Part of a small language model's weights.
Size: 15 layers, vocabulary 1024.
MLP neurons of a small language model. Each row is named by its layer, matrix (up: input weights) and neuron, and shows model dimensions 16-143. Each number is 500 + 40 x the weight over its row's rms, rounded and kept within 0 to 999. Numbers have three digits each.
Before each neuron's rows, "fires on" lists the tokens most often at its 100 highest values on Wikipedia text that the model never trained on. A number after a token or word is its count.

fires on: " wh" 27, " m" 21, "h" 17, " bec" 9, "c" 8, "ver" 5
L7.up497:498495519489547516491460463484417535459383532534462443485522496477377471482518495557451512488471547447559498524461525532497510503488427534476458537471517466459417532516477489569472594523517495449500587517476485472482500536409498558520491472494457486481558535467456520515462470569475439469452497499523523515457498550530449502468455506413491545543489416473475484503504458453502483501486

fires on: " Th" 31, "th" 23, " H" 11, " wh" 7, "h" 6
L8.up818:474463561458482539536486557482463524420444537550453460597522495482364563489517586530472526539534477508476474488483507474517521488442540487482443513483432529503482428474445444509449507506519489504558555447568463488482493462527476471464511488504487493479523517444495424485535444490484463565554482455453542558440543566483453478510479399407444528510502457446505538515577539537497503527444

fires on: "ri" 14, " a" 12, "c" 12, "en" 7, " at" 7, "ec" 7
L11.up179:439500459533473507478526481448515459442464503495538470567524511480458541457465512521436478505532507484545444447553535505553521529481479531492492471572449517571535535499536575462534481527469502521530512605540603463536496477474471484443548495457474456552427539532456475429481499514539518563487526535472546507496540519507530444506506483509481494526476604432564524479475458572441545445521

fires on: " A" 42, "hen" 10, "et" 6, "ough" 5
L5.up853:535480490494620449510495471508565460472490513469486549433418417457499528457538520512438588569520541480478467511458476520561489522442471500529526519483526449535442539477484488558504450506452492584524452463516462437477458486443525517540527492479439484473483477492520508522527531484512496526515443505543477544481500433530479432518448513517505471507481501538492481478582464489549511633564

fires on: "ing" 25, "ro" 12, "ted" 10, "ip" 7, " new" 7, "ive" 6
L2.up84:482491523539525479489573527464516590524466506588559546461506544497432522500522482553549497591461502480538516454542526532468523513582480407579536558531530489570518511476496527509525451451510587484452483502511553541545435540472487513459470522548483553485452506489549485527430475504524513504577442526460472508526496475550496469543460497548475474530427470497540480515506527495528534449457

fires on: "ar" 20, " the" 15, "ber" 10, ")" 5, " from" 4, "ct" 4
L8.up701:564501535527461457530555465479462515466541506493481521504483439566498473535498481487511505525491467547538536519483510487486511532456459505510536484503495477527559425485437524484418519528509540447509521495537512524539537518490463521487511405498518463477548474533430544508535506518478479537530461555423478544491467502473406520527471496554431454461490450435464499519470425559458427522537

fires on: " (" 26, " on" 18, " " 12, "re" 12, " bec" 11, " in" 4
L7.up51:466535518438469538416502455508496532488557402485515534543554497496483546513536475539478595530459505502484513500494534475513476498534447502500475503469481515493479509502502476459466510517456451503479467508450487520545518465497403585479548542532522524533555463555523509494468499490493575582566457545553424470473509512563514482505496488442522526530544499539425445424494472544428488526579

fires on: "uch" 23, "m" 19, "c" 14, "ist" 4, " w" 4
L11.up547:476558529517514472468470560534500461551487550551486392551502549568519451461590547456509552459506551540407527566502488475477475515483492439452545547461430568458562468446522442455500513461485485526505532544522436457465468567462494542478470506453547527513517440497488502489467484489481486541519557494368508523504457486463529526542562550393495564557475550465559493538498462467512482524486

fires on: " and" 34, " r" 17, " to" 10, " over" 8, " or" 6, " m" 6
L7.up140:497510476500494478433481587512417464495447524427481504464406491509511565475487498510512512514488473512523535527506537491460559505540506516489486511435464563471542510478550525340432539549498444498526572577511483551502566543456523491587504464501473489536473498375452442538458516486535519498517540505503551489459499553539524529552461402397487491526495484462556470502497478498520492508494

fires on: "le" 22, "oin" 15, "ers" 11, "ose" 7, "red" 7
L2.up707:560524481480489495496478559501500424449486586417551486514465531602515573500576564471520529499494502519536488488541451538462537509498508565488510514474453510504533542465495504515518482504495587449480504476493483422491491475528553540543505506476490532488454494517545478545470390465501466564543467480504543530531564474439577587501556500436455502500584482424523473575458460518535495437489

fires on: "ist" 59, "aw" 11, "c" 8, "st" 6, "ory" 6
L2.up261:545519480568537475495542550441459480512413507499483482605514517497342467489500486500456508458495543525454490562503545451576559488508486515507566427449386540490534528542462515531443495505468511481440513504463454488488498539499405498418427513485560541559522404588526479477472541497526459501573527524504485532514398529438490473497514480555537508548498548473481507510503443416518512446497

fires on: "ell" 18, "ou" 12, "ly" 9, "l" 6, "id" 5
L7.up828:510479454533451510501609470512616480487501496502496525504448482527541484470543481453505451502543475562520529452405513501474529560565469526464496519509513522537501445535520490478462496537491515525553499423516505496533468468458524541525495459518503516524434470493574496522534463522590464510494492496550546506486492512463431473372555511522533451552556587511418485438518550502445490477513

fires on: " A" 51, " an" 22, " An" 11, "a" 5
L5.up400:512464523474533477477497499546482448439424465459462520492503522510516496490468510477614456571502510522539451464502460464499429536457565497572495468476511505462512531569483504437483515496488501549616535473542458527477485466570483609494446523479467484469489418473452541479455493487487516494481420584574486569480520454537442449533510542555498527551501447540596496523482467545527494567460

fires on: "c" 34, "uc" 23, "y" 12, "m" 10, "al" 8, "k" 4
L2.up511:549603509471469485451535545527539523495527534451470397497534480529537534456536542496498425400463524458476578612534477552499458463524449510424467489508429524587512469549475591502520558444451453492546556552430492483546480473472494435514498493542571526538477476540543534526469533497453480565530525525430528495525494437520530511488502552514456406547476571488542500552580559519482461450503

fires on: " of" 46, "|\n" 15, "re" 10, "ood" 4
L10.up148:550550556551505442563525476576495557531498531475455531468517535514519573530458427501525503564561509460486546499499503529560526560492438408482484516540508473482509491514494463472454426506582488494495454543494459562524486490522479490508586422532474430467503476477545489553479451526461510488455462425471501488499467484520426493454633511461507525466547477491532500531528465476544545483475

fires on: "en" 30, "em" 26, "y" 7, "ri" 6
L11.up591:527524532543512511427497508533470455455447457536498506465526548490451554452474481425530513479495503455556460542528506493508508529497484571479511499451562522534486512507523493438493410529514476469542506573437485511452454538537521469481515540500509522465534487542504383479474512478563510533576548515510486529509499484495503484387572512524425462501508555403523534575540429583445522468524

fires on: " B" 60, " b" 30, "B" 5
L11.up795:509537623452490571479557491496525501475478529483496535493534510564497517587499531503535510576503492424484581509441509532459504506519530477521550472441509503487528554605496438435506518527552474509469511504516515442562522520514608503501458525516492530434462572449482496467499532528507507452472547504526548491527506418501485518490449502488518469577512514545429601545469530498497494504545

fires on: " to" 49, " m" 24, " and" 6, "aw" 4, " that" 4
L11.up481:540502480514462437499392469467472478482531574441462500477441472514498477652495458470509544587508503540511532545470612501485481530525542450485505459488479507403506483494549474468456453472531512532529571505464495412521518492472501434502514518511507443505449530492520567556571559500528495480474477437526471445523480533462441579535481523495460485485427551494506469538427447442471455472460

fires on: "or" 24, "en" 22, "il" 15, "." 11, "old" 8, "ate" 5
L5.up767:497477580556488544509484522525494478531480509549511455487491529509480564512453484531525479485500490396560446454540469466542506461426505532591443476476540517499445530477551491510505543472661423492467490533502520482441482542447487547501529474480486494456484506507501489498550512455529474503498552530491521514470450463472551554565505487482510460588474488436462458542542513542513579487526

fires on: "ers" 20, "ic" 9, "in" 8, "qu" 8, "it" 7, "ul" 6
L12.up293:465414491556515488478563474525586526443433523535489508481494451525479498483631534473496537469463517478563513500574507493542559474524519469474457415525571476528502452563477478519495467435499478411476464467507549546529508480503493564510545447514528512502455518504472537510496512513480575462469483449478586501556495547476470541499494567507524498535574495596569452536430550496484585464481

fires on: "en" 22, "==\n\n" 18, " the" 11, "===\n\n" 7, "il" 7, "an" 6
L12.up267:508506507507551514423530503512598570515427567447497482456522525498485512518477532500477386431477524464533527522516459494528491481487514548556473537503487503521485438541525494387481475535634478425464537554532572482466516553552453497533473487448530476540501509532434511562508564501470527461537495503481429539521542435456526499503547363490502466541508479454533550485514542488498498540546

fires on: "t" 51, "T" 34, " Th" 10
L5.up551:476498521419474540526460554566518479495487516486472478526526517528510484452548500503526452531469517542491538511504465502596490564509547510475556436516499558560452474567497501493449483533502415503554501492473513544508475502472511474481483505603469531484529530569491439498499482492443515526491544466453489446436493463503490452552434524493479570438491509435507487511454435520522554500483

fires on: " T" 61, " J" 12, " Th" 11, "h" 7, " Ch" 6
L12.up55:496466516454495541456550523476575446447468455560472474508568488476477437550488514561468452580500485569480478573462469553551492518461539541444477438455494504466518501512469463456508455504517464484507505540448481511577553565483490424529486552573466504527512507512525487506465476480498524585518479478483505499498571424459509404550479399447493479465496548462532495521434538519565428528470

fires on: " and" 93, " or" 7
L7.up213:601551501478421480493505515534433476529464467523481536531500451504501503553402485534483470538536469507462456546491522498514487481505533488505489451439485489456504544569539463452449484522529377483457517511508516449478506475499542485526551456506442455537401436473462527476532533541513530496465518500499484457513507548413532492532489443465489453464453531474459478460516547500550477504491

fires on: "." 34, " for" 22, " n" 16, " in" 6, "or" 6, ")." 5
L8.up908:528608516423470531531506464486528471552500453531513495469539496483514449481488471485450436515503453512475580544499464533469488536467434531538426452489473503515475466495450484425470482475478554564454426457568457512464482490556476546468523478543481561528504425420509461462520492446507430438471524500474507524393533525500520527524521452516499479536432499449522488548523546472461549566492

fires on: " and" 42, "," 24, "." 10, "or" 6
L7.up700:610508539458467541519516486519458536631520493483548502452480532515565458565489498412496496508478538521561489529509484554448604496528516552512498550483506428504544486474519523412489421440489451563467437457505422518472498484501432527393516532495550538557483493530519497522478533447442485512442523530478467506512496565447525429533523418486473512504530568506509546490508507506516518497458

fires on: " A" 50, "A" 46
L7.up358:499441562449512531471537480517521463470447492468505524517480463495502479477488534516572486535414548494462470491509509457565468534477524548576523494524497457529553507498516424483507519466514473581490484450528504487482494495499497399472485451468470418448437480470528435443530488467444525451458462624516476535483471404582515469533524558477543466521518507513547487502526500545454540554535

fires on: "am" 22, "ing" 17, "s" 9, ":" 9, "ab" 8, " which" 7
L5.up342:521504492485516517434489472557479503490517551556463469487408553466476479490447604534566474510494491511425443493475458495484547493537469529517365570389518537465498505461534464506459454509464484460519486552584470518453564614463516485497530435553471529407492498449512522449525516470509471530514478509479493529524462538443467496494569432497503520506481449453488525520465453446534450506515

fires on: "A" 50, " s" 18, "S" 10, " |\n" 10
L11.up887:464476499536448514483463478554456465479490447488467532506507539525532505536417523452600490531491475434442546505509493465504539491427537507536525470482444501507531554501558459454526494549512548548502542579552589491493487455566474489480507557540474465556455482465529486476551527497504580479390464583555517507452517548518490516536453478457533552529528500465476504438468538425557515476498

fires on: " D" 37, "al" 10, "t" 8, " At" 5, "at" 5, "D" 4
L12.up769:438453659483400561506477443538536488520470459512576500461505497467413494511479468469541391530518508518488484474498511524495492502499542499492574449508505548488484495560455501524544526451530459532474476499491529524486479534472517565523488535477496527486478516454451448474474480510466544500468529485384491467425488502509526459508500533478557547513561547495510473488467543512531476529437

fires on: " b" 31, "g" 24, " g" 14, "G" 10, " G" 8, "b" 8
L7.up950:525487549463471494511540504504501532517479529493517457516567536551477467515421475474493597529486536505495537607527520555446496484459548423514505503485506486528478519582598484502472543624498476437491551526461519443546516511560518461402407535560471475432491462445540460481419541520562496478481495539587588479477456521547483546442461542496451518480529488512509490526516529540491517519512

fires on: "oin" 19, "ow" 12, "ers" 11, "el" 11, "ac" 8
L2.up682:475524458446447526465531504504501422493512518486568510496475510525453525565447478460526542458549431505493458501521546515562596503514539488477575535454455498449582533505461515494536449480566506505467505542510502533476525494483480478527451512522535506455523500472463440547491505467510528561542518574523448564544527503465551572530539541444523502460558442520503513555534449507553485561587

fires on: " United" 15, " (" 14, " |" 14, "ollow" 9, "k" 8, " " 8
L10.up645:481511470444602513462447560551472510517498489471536548511539501547454559503535517522535522506484484539464575517507549516526488479533502367560469488492541553491551516477599468558489501499435515480525500485439492524442503495484487571510528531519503553544545450516512523560455487527528528491508437471606490422503518486498462581515516485470479502565482552525505516432534539536467532551492

fires on: " or" 28, ":" 22, "ed" 10, "ame" 10, "s" 7, " cent" 5
L9.up621:523480463437480500418432475484514429527451475510474490553498496472513492428462545547554533545481513449470504547493506472463525473466524517447405490446497519501482491483474555508511512450534517566515460498488478491483476572483455505520512452479529488503470512489496467533448539576579500454555533593505481468495494581493502532492603424520413478492427420504581510512448467521459493464557

fires on: "uch" 31, "m" 10, "ey" 7, "and" 6, "ick" 4, "is" 4
L10.up31:469549510524531450454510549503487485534504553495522504472492503582512431472490536508457559444494492525451524511509503567495483572564518461465498495489403553535565536504503466497521537531546524498546604646525431502512545542456506511480482495482478488550534532513469452546439505494494395492469512485492540486511545444461494555522529468541480527569490530491549544543505506496575467503455

fires on: "le" 37, "id" 8, "ons" 5, "ell" 5, "tern" 5, "ited" 4
L2.up66:555463449545535532501602496475537430433513513463555486554493484579465443481511531428532450514549439554503513495532564544527466463549472539497460527488503538470496488491541425540437498506549534504554510485535486518520498444481532528524455424437459509484496508572450450452520551468430454475562444544450506477500469587518484465342515475485491485524562453514446450479447492574496514469563

fires on: "er" 26, " |\n" 16, "in" 10, "ul" 8, "i" 5, "at" 4
L11.up558:403512427503452442459458497457548462490538554565539475503450451513482451533606481469457466482520481466503510484517526488533504549474532489476515467509493534504434481561485467535524522503491454426460498487484513479446537518544495523470543455430540444508447518569503514447514492500535520484436548446501493532450506536433484561555507515536475484492584527494500433553366463452481536539508

fires on: " and" 47, " or" 12, "h" 11, "k" 8, "-" 5
L7.up596:611518558453483460429436469491516489510455525492553508519529480525455496465464508492538431509494455578507520498494577458413537452472562513457566520514487437450544531561517473465473503512496438505535509489568489479539497515452556523497465489504557572488452478446484554540575498482491447463572528417513550488489515543488503526563463341498516464528486514477499511525454529499509520514498